python train.py --n_layer=11 --positions="rope" --tie_embeddings=false --init_std_o=0.0 --lr_head=0.00466 --decay_fraction=0.587 --final_lr_fraction=0.05 --dataset="wikipedia_en"
MLP neurons of a small language model. Each row is named by its layer, matrix (gate and up: input weights) and neuron, and shows model dimensions 277-340. Each number is 200 + 20 x the weight over its row's rms, rounded and kept within 0 to 999. A neuron's up and down rows have the sign that makes its largest values positive.
A block is one neuron, or neurons of one layer that tend to fire together. After each block is what it responds to, as a language model described it from the Wikipedia text at the highest values.

L6.gate56,187,181,190,206,220,211,176,178,187,203,158,213,203,207,148,256,190,224,210,171,176,192,199,177,206,175,226,185,237,169,180,218,201,211,198,253,213,157,205,209,172,191,185,224,201,206,184,210,216,195,182,208,204,192,224,195,166,230,205,185,189,180,209,195
L6.up56,220,194,206,209,191,171,160,204,224,219,175,188,205,195,219,207,195,183,239,165,205,218,188,225,206,193,186,192,213,221,202,186,190,214,230,194,230,182,211,184,201,205,247,237,171,193,215,207,236,190,174,198,184,183,204,195,154,226,209,220,212,226,178,226
L6.gate420,174,240,219,199,190,210,213,229,247,216,218,186,218,177,197,213,236,207,183,234,211,216,196,206,187,194,235,180,194,208,196,213,213,176,262,207,211,202,216,191,219,182,195,241,234,220,178,212,220,234,185,189,195,207,210,218,170,198,188,168,217,197,214,197
L6.up420,183,177,206,195,230,212,204,175,176,231,185,192,215,189,202,219,215,171,216,180,164,231,206,157,200,188,157,215,193,191,201,227,193,201,189,174,196,217,195,210,182,211,195,257,146,219,179,213,199,215,195,201,182,218,212,228,148,208,177,194,226,250,216,239
L6.gate502,209,182,204,202,188,208,212,195,176,185,213,182,162,196,214,186,193,209,237,188,214,187,210,168,187,195,192,158,179,189,200,214,195,197,234,206,190,247,142,207,191,201,178,231,200,180,246,172,198,226,204,205,227,190,215,208,193,219,225,175,200,198,221,188
L6.up502,209,215,204,194,184,170,193,188,207,175,212,221,220,203,197,195,195,168,194,213,192,182,220,212,223,231,198,199,220,179,205,219,215,184,229,184,183,239,188,185,188,222,198,194,165,200,220,190,225,205,188,184,249,175,213,179,196,222,207,200,204,193,182,213
L6.gate525,224,180,172,203,230,201,203,211,235,194,212,194,188,201,210,214,204,198,187,173,178,198,231,207,196,192,224,195,238,174,207,236,198,239,175,228,230,240,152,198,184,215,201,191,185,210,190,197,218,192,196,188,196,170,206,228,170,187,188,225,202,213,207,191
L6.up525,194,235,205,181,206,229,202,223,232,206,217,205,197,209,191,194,229,190,213,238,212,159,208,202,191,147,217,211,219,204,211,201,230,240,176,213,186,217,191,190,195,207,195,200,193,193,201,177,228,202,207,178,219,161,188,235,171,200,217,194,193,217,213,193
L6.gate568,205,225,213,193,225,168,193,217,192,227,196,188,199,202,180,192,207,228,218,174,244,225,228,183,232,199,217,181,184,250,198,178,229,220,197,175,177,213,211,204,175,227,172,192,203,198,216,220,204,222,196,189,193,183,169,221,209,191,234,201,249,181,203,192
L6.up568,192,199,206,195,265,189,203,194,213,195,164,175,230,214,212,202,182,190,205,198,198,207,214,207,224,241,216,196,171,212,181,229,208,173,201,199,178,183,221,180,180,201,169,222,237,205,242,207,198,219,183,196,205,217,183,214,189,176,265,190,230,172,227,190
L6.gate591,192,199,192,182,181,193,201,214,214,184,177,176,233,178,210,209,208,164,170,218,209,207,210,232,171,196,207,172,209,161,186,170,205,186,201,198,239,218,207,154,168,220,231,196,192,224,200,189,177,210,214,237,181,186,187,216,207,181,200,198,267,207,206,221
L6.up591,221,191,215,171,210,228,211,178,184,202,168,208,232,196,167,181,216,182,225,194,191,219,207,214,227,178,192,213,180,199,219,190,225,189,187,207,193,197,203,199,214,205,213,172,180,180,192,221,172,177,193,192,147,173,206,185,201,188,191,234,187,223,212,211
L6.gate669,164,172,231,205,232,176,197,197,225,161,224,177,176,202,218,209,201,214,188,196,198,170,209,245,239,185,190,222,230,195,210,234,203,187,207,189,200,182,193,156,225,237,189,199,204,216,189,203,202,178,202,184,196,176,189,217,216,200,163,180,217,208,177,209
L6.up669,203,203,200,188,214,194,210,179,199,206,199,232,242,213,191,223,219,185,165,238,150,220,208,185,220,223,203,205,164,191,221,150,206,212,197,221,196,248,167,205,199,200,181,178,173,233,190,220,189,221,184,179,191,184,216,224,214,253,226,209,250,206,175,205
L6.gate906,194,206,188,193,202,186,207,223,205,209,181,194,211,189,198,210,206,186,216,240,173,202,185,178,209,186,225,225,220,212,233,190,214,185,232,178,173,222,177,199,214,198,217,207,224,234,194,199,227,202,192,219,202,205,192,189,196,200,225,198,230,178,154,167
L6.up906,199,184,197,228,188,198,177,183,207,176,233,204,195,200,208,165,205,170,228,227,150,186,209,207,199,196,188,188,183,186,201,205,200,180,225,149,192,200,195,221,212,176,170,250,176,172,207,192,216,222,200,189,175,203,203,213,174,247,184,224,236,225,217,210
L6.gate969,216,213,200,201,184,193,220,202,212,216,191,161,221,204,223,199,198,187,167,217,210,232,203,201,171,171,194,186,215,206,196,193,211,218,234,216,198,197,204,170,200,225,215,216,226,211,123,216,202,224,173,169,235,213,227,204,182,195,238,202,176,185,193,212
L6.up969,207,184,189,198,213,216,194,206,183,179,216,214,174,214,195,197,181,194,207,224,246,177,230,208,196,219,212,174,191,211,198,173,195,242,198,177,199,196,199,211,198,207,199,166,206,214,220,167,228,238,198,199,187,175,212,167,202,180,200,150,192,227,168,197
L6.gate988,154,168,197,208,248,198,186,187,196,189,177,190,206,212,196,187,212,205,189,193,204,206,207,192,220,190,196,163,219,186,190,235,213,160,212,189,204,199,228,241,203,206,211,203,186,209,224,185,168,226,169,198,181,180,205,187,192,199,206,195,198,190,171,186
L6.up988,181,195,199,210,231,213,172,186,173,189,163,226,229,178,217,180,199,225,225,191,177,195,186,202,174,198,178,212,227,195,221,200,187,208,219,196,171,190,200,239,218,209,170,219,181,236,170,191,216,196,174,194,229,203,199,201,204,207,211,193,203,171,221,221
L6.gate1042,210,217,199,192,164,185,184,187,184,172,194,160,222,207,178,202,153,221,189,228,157,179,211,196,195,191,188,179,230,187,189,206,173,185,236,233,209,210,174,189,203,225,207,181,193,195,216,204,206,205,238,155,218,191,190,199,197,226,220,199,188,186,145,181
L6.up1042,213,218,157,191,189,187,186,229,227,175,181,188,159,194,196,226,191,207,204,199,158,203,208,209,173,207,207,182,217,176,250,206,173,198,215,175,217,230,204,219,208,210,189,192,203,184,207,175,212,219,242,218,155,177,170,224,190,189,209,211,189,214,199,208
L6.gate1253,171,189,221,248,201,161,194,185,233,217,193,185,175,196,197,194,204,131,202,198,185,212,213,173,231,195,199,182,221,185,220,187,209,175,234,249,184,199,206,167,206,180,202,180,193,180,190,215,203,164,180,212,188,161,203,218,218,182,195,169,183,205,193,201
L6.up1253,221,182,202,212,181,208,195,192,201,215,240,226,210,196,192,192,178,149,174,202,204,187,225,193,195,169,184,213,252,203,225,209,228,201,223,194,176,194,193,174,236,194,231,206,197,207,187,228,208,195,196,169,197,190,233,202,215,206,155,174,209,214,170,192
L6.gate1401,177,174,229,191,209,184,212,208,217,189,185,182,194,199,221,222,211,199,187,170,168,208,205,194,200,146,216,163,213,181,215,223,205,185,215,189,246,209,189,203,181,225,209,172,188,210,177,228,229,204,217,186,192,198,158,220,194,201,218,249,213,192,209,195
L6.up1401,249,215,180,208,173,216,229,190,225,203,197,190,197,217,174,230,247,177,231,190,204,180,231,204,222,217,200,203,234,205,197,178,241,181,212,143,234,178,193,177,198,204,212,223,206,203,192,190,212,210,229,174,173,230,201,205,224,210,242,196,190,197,207,204
L6.gate1429,206,175,175,202,204,175,201,178,185,217,207,269,212,223,202,174,188,217,196,210,193,170,195,188,216,209,212,176,225,219,199,163,197,207,189,227,180,181,237,173,191,204,233,213,200,202,193,200,211,199,175,190,212,212,219,218,209,201,180,203,236,196,188,190
L6.up1429,202,210,211,203,174,200,221,171,191,199,207,204,175,207,186,212,180,144,187,178,181,148,195,159,192,157,243,207,226,170,203,222,198,187,241,205,215,182,227,174,202,235,249,201,209,204,196,221,221,239,191,171,181,185,207,191,222,200,166,172,193,227,189,228
L6.gate1647,214,190,186,161,168,172,195,205,211,214,186,230,221,211,214,211,249,194,199,202,212,155,192,216,212,160,219,205,195,194,212,184,200,206,170,249,181,190,219,176,244,198,229,198,180,221,196,190,218,189,194,179,194,194,181,200,224,208,219,176,206,178,196,198
L6.up1647,198,181,217,213,156,217,200,195,226,206,186,223,198,178,182,216,218,230,182,224,191,191,198,188,185,204,185,215,232,200,179,220,203,199,190,178,235,213,238,192,229,186,224,173,195,183,204,209,215,190,202,164,185,230,199,217,162,205,218,213,201,197,192,233
L6.gate1648,201,160,191,205,169,159,205,226,180,194,194,182,215,187,212,199,189,220,167,221,203,229,167,197,173,197,221,190,225,217,221,200,215,180,187,212,203,169,200,226,174,207,208,208,185,149,166,195,194,189,227,229,191,229,210,208,208,203,216,211,207,225,167,161
L6.up1648,203,185,166,213,229,173,234,193,182,169,227,231,193,204,184,220,206,204,180,236,188,194,201,224,182,190,193,193,168,183,195,184,212,197,227,214,223,196,188,194,233,228,195,246,200,194,164,196,197,194,238,193,223,167,210,193,213,175,207,193,217,213,198,194
Description: Conjunctions and list commas linking two nouns or names, mostly and, also or, &, to, as in Tiger & Crane, Black or African American.

L3.gate157,171,186,224,220,213,182,208,194,172,192,194,214,172,198,195,197,202,201,219,198,173,213,218,192,189,140,199,181,190,189,209,194,204,193,204,195,194,236,175,199,197,195,212,218,191,184,167,197,233,198,201,210,212,232,196,182,234,185,182,205,170,212,214,195
L3.up157,179,178,193,227,198,215,202,203,189,186,174,201,158,200,221,221,201,192,238,202,201,188,220,199,206,164,214,163,179,220,226,203,188,203,211,231,181,183,199,171,163,217,183,213,214,210,181,206,214,218,229,205,206,209,180,147,218,212,189,164,199,208,230,206
L3.gate1004,162,217,202,215,204,223,187,233,196,220,224,218,186,190,210,203,225,192,210,223,185,210,224,181,195,171,176,222,215,201,235,213,180,180,229,227,237,210,197,215,199,208,180,187,246,238,192,203,223,251,192,196,195,206,196,200,201,176,218,159,210,246,185,193
L3.up1004,202,194,189,226,177,205,211,223,175,209,170,205,176,185,236,192,216,220,198,209,205,203,203,187,145,169,171,184,170,187,223,208,199,191,241,197,207,206,221,192,181,207,199,207,217,196,202,213,193,194,194,216,206,198,183,179,219,185,238,147,209,227,209,210
L3.gate1076,191,201,180,218,210,179,197,207,180,193,185,201,188,219,184,180,198,202,154,180,216,214,248,210,208,180,193,189,191,192,195,187,216,185,173,185,204,185,191,200,228,173,173,191,184,209,158,170,188,184,186,220,183,185,205,233,182,184,182,185,217,197,200,205
L3.up1076,213,194,186,185,204,192,181,193,197,189,166,180,178,215,184,178,217,174,163,179,213,221,240,204,191,185,206,183,205,171,218,184,213,206,190,197,202,212,173,182,193,212,190,214,166,216,176,162,209,191,199,189,199,207,203,174,205,168,175,209,200,209,202,210
L3.gate1380,215,209,205,229,220,185,186,187,178,177,224,212,184,208,226,194,229,179,222,206,207,211,239,179,240,145,192,214,201,213,226,197,192,187,218,225,229,195,173,180,228,195,208,225,214,204,189,210,193,157,182,193,199,198,216,176,231,219,202,198,230,208,198,197
L3.up1380,192,189,168,219,205,209,226,177,176,182,217,172,194,241,185,208,190,185,197,201,221,214,252,199,211,150,208,208,179,209,223,196,176,193,213,207,205,203,175,185,227,237,214,223,214,217,184,167,199,194,178,186,205,208,210,195,223,197,162,194,207,215,183,185
Description: Plural noun endings or whole plural nouns, often for groups of people, e.g. counterparts, students, parents, leaders, siblings, members.

L3.gate179,165,185,232,200,202,208,204,222,191,206,239,202,234,170,189,199,188,158,246,217,215,172,185,245,211,182,203,177,180,210,209,172,210,224,199,222,170,187,182,217,213,212,206,216,196,193,213,161,179,193,210,208,225,198,227,181,224,205,209,205,239,194,231,250
L3.up179,193,233,188,219,154,188,184,224,189,193,196,191,208,212,209,200,170,189,206,205,206,176,219,182,212,207,218,202,193,214,191,206,182,181,167,226,224,233,220,250,201,220,227,221,190,185,197,217,191,205,211,192,222,193,197,231,179,218,231,236,179,214,202,195
L3.gate217,193,192,207,178,206,214,226,225,178,185,231,244,205,154,228,164,181,204,196,211,226,178,224,206,198,182,211,204,237,176,211,207,229,196,199,198,158,193,205,208,189,202,230,193,219,237,187,213,199,224,165,201,216,231,234,216,211,202,196,180,172,186,233,218
L3.up217,185,181,191,160,215,205,233,219,151,163,213,223,241,173,223,182,187,191,210,229,178,175,216,222,198,193,187,219,221,153,202,204,223,181,186,195,182,205,204,188,225,191,210,187,210,194,125,195,198,187,183,210,206,230,200,209,195,204,171,180,168,176,184,217
L3.gate441,179,205,221,199,199,191,218,235,119,224,202,186,222,178,196,223,209,173,201,195,205,185,217,205,162,169,212,223,211,192,253,215,209,222,195,212,197,184,212,175,169,200,212,202,217,192,162,211,212,191,178,271,199,214,210,199,221,194,191,184,206,207,175,207
L3.up441,201,215,206,209,173,216,204,249,147,219,221,234,214,205,195,190,200,215,197,202,180,222,206,205,198,189,183,215,183,234,195,189,228,207,161,183,183,211,196,187,188,204,209,208,222,186,205,196,183,191,209,240,182,155,180,223,170,219,159,203,165,188,211,184
L3.gate806,147,206,213,217,193,197,223,194,154,234,222,216,191,158,202,195,199,203,189,211,243,182,216,211,177,180,189,193,212,215,209,200,224,171,206,190,196,214,231,192,225,220,222,230,207,193,203,223,182,205,194,218,194,185,190,190,182,191,204,209,198,204,202,192
L3.up806,213,185,234,196,160,208,225,225,185,236,210,194,171,201,184,174,194,224,217,231,214,186,203,201,200,198,205,190,229,207,202,243,199,187,181,176,202,209,216,170,193,205,228,208,187,209,211,201,169,210,193,216,218,210,230,200,201,198,195,236,202,180,203,174
Description: Fires on "and", and less often "or", joining two nouns or clauses, as in "art and artists", "music and difficulty", "Early life and career".

L4.gate1139,181,188,208,184,166,234,195,150,164,200,200,224,220,180,150,185,225,206,197,199,161,142,221,243,210,188,218,189,232,199,195,196,257,205,168,173,208,246,196,216,213,180,188,193,216,207,205,214,201,202,181,217,173,165,143,211,175,220,168,187,205,186,189,177
L4.up1139,230,197,216,218,213,202,217,188,200,185,223,181,211,194,217,177,202,214,137,220,197,197,234,222,214,195,226,173,203,204,199,211,195,249,222,188,195,212,189,175,162,218,246,173,205,192,178,230,231,222,191,197,214,202,177,200,217,215,195,178,191,189,199,223
Description: Conjunctions and linking words that join two names or items, mostly "and", also "with", "to", "x", in titles and lists (Culvert and, Martha Monkey and, 738 to 748).

L4.gate1082,200,211,207,180,172,187,208,202,178,223,192,208,237,221,196,163,195,177,197,174,180,211,205,201,216,204,191,190,189,183,199,228,205,210,177,177,244,215,215,219,213,235,213,212,193,196,211,200,204,190,197,213,188,198,217,216,184,198,188,189,207,212,191,178
L4.up1082,144,200,165,214,215,227,192,193,198,207,196,190,147,193,187,216,190,211,226,185,192,263,211,187,201,186,195,229,199,206,168,220,196,184,226,239,211,259,165,214,204,189,215,231,177,141,191,186,213,235,230,159,212,188,189,225,190,199,205,202,212,200,201,205
Description: Comma or final token closing an introductory phrase at a sentence start, such as The next day, However, In 1910, before the main clause.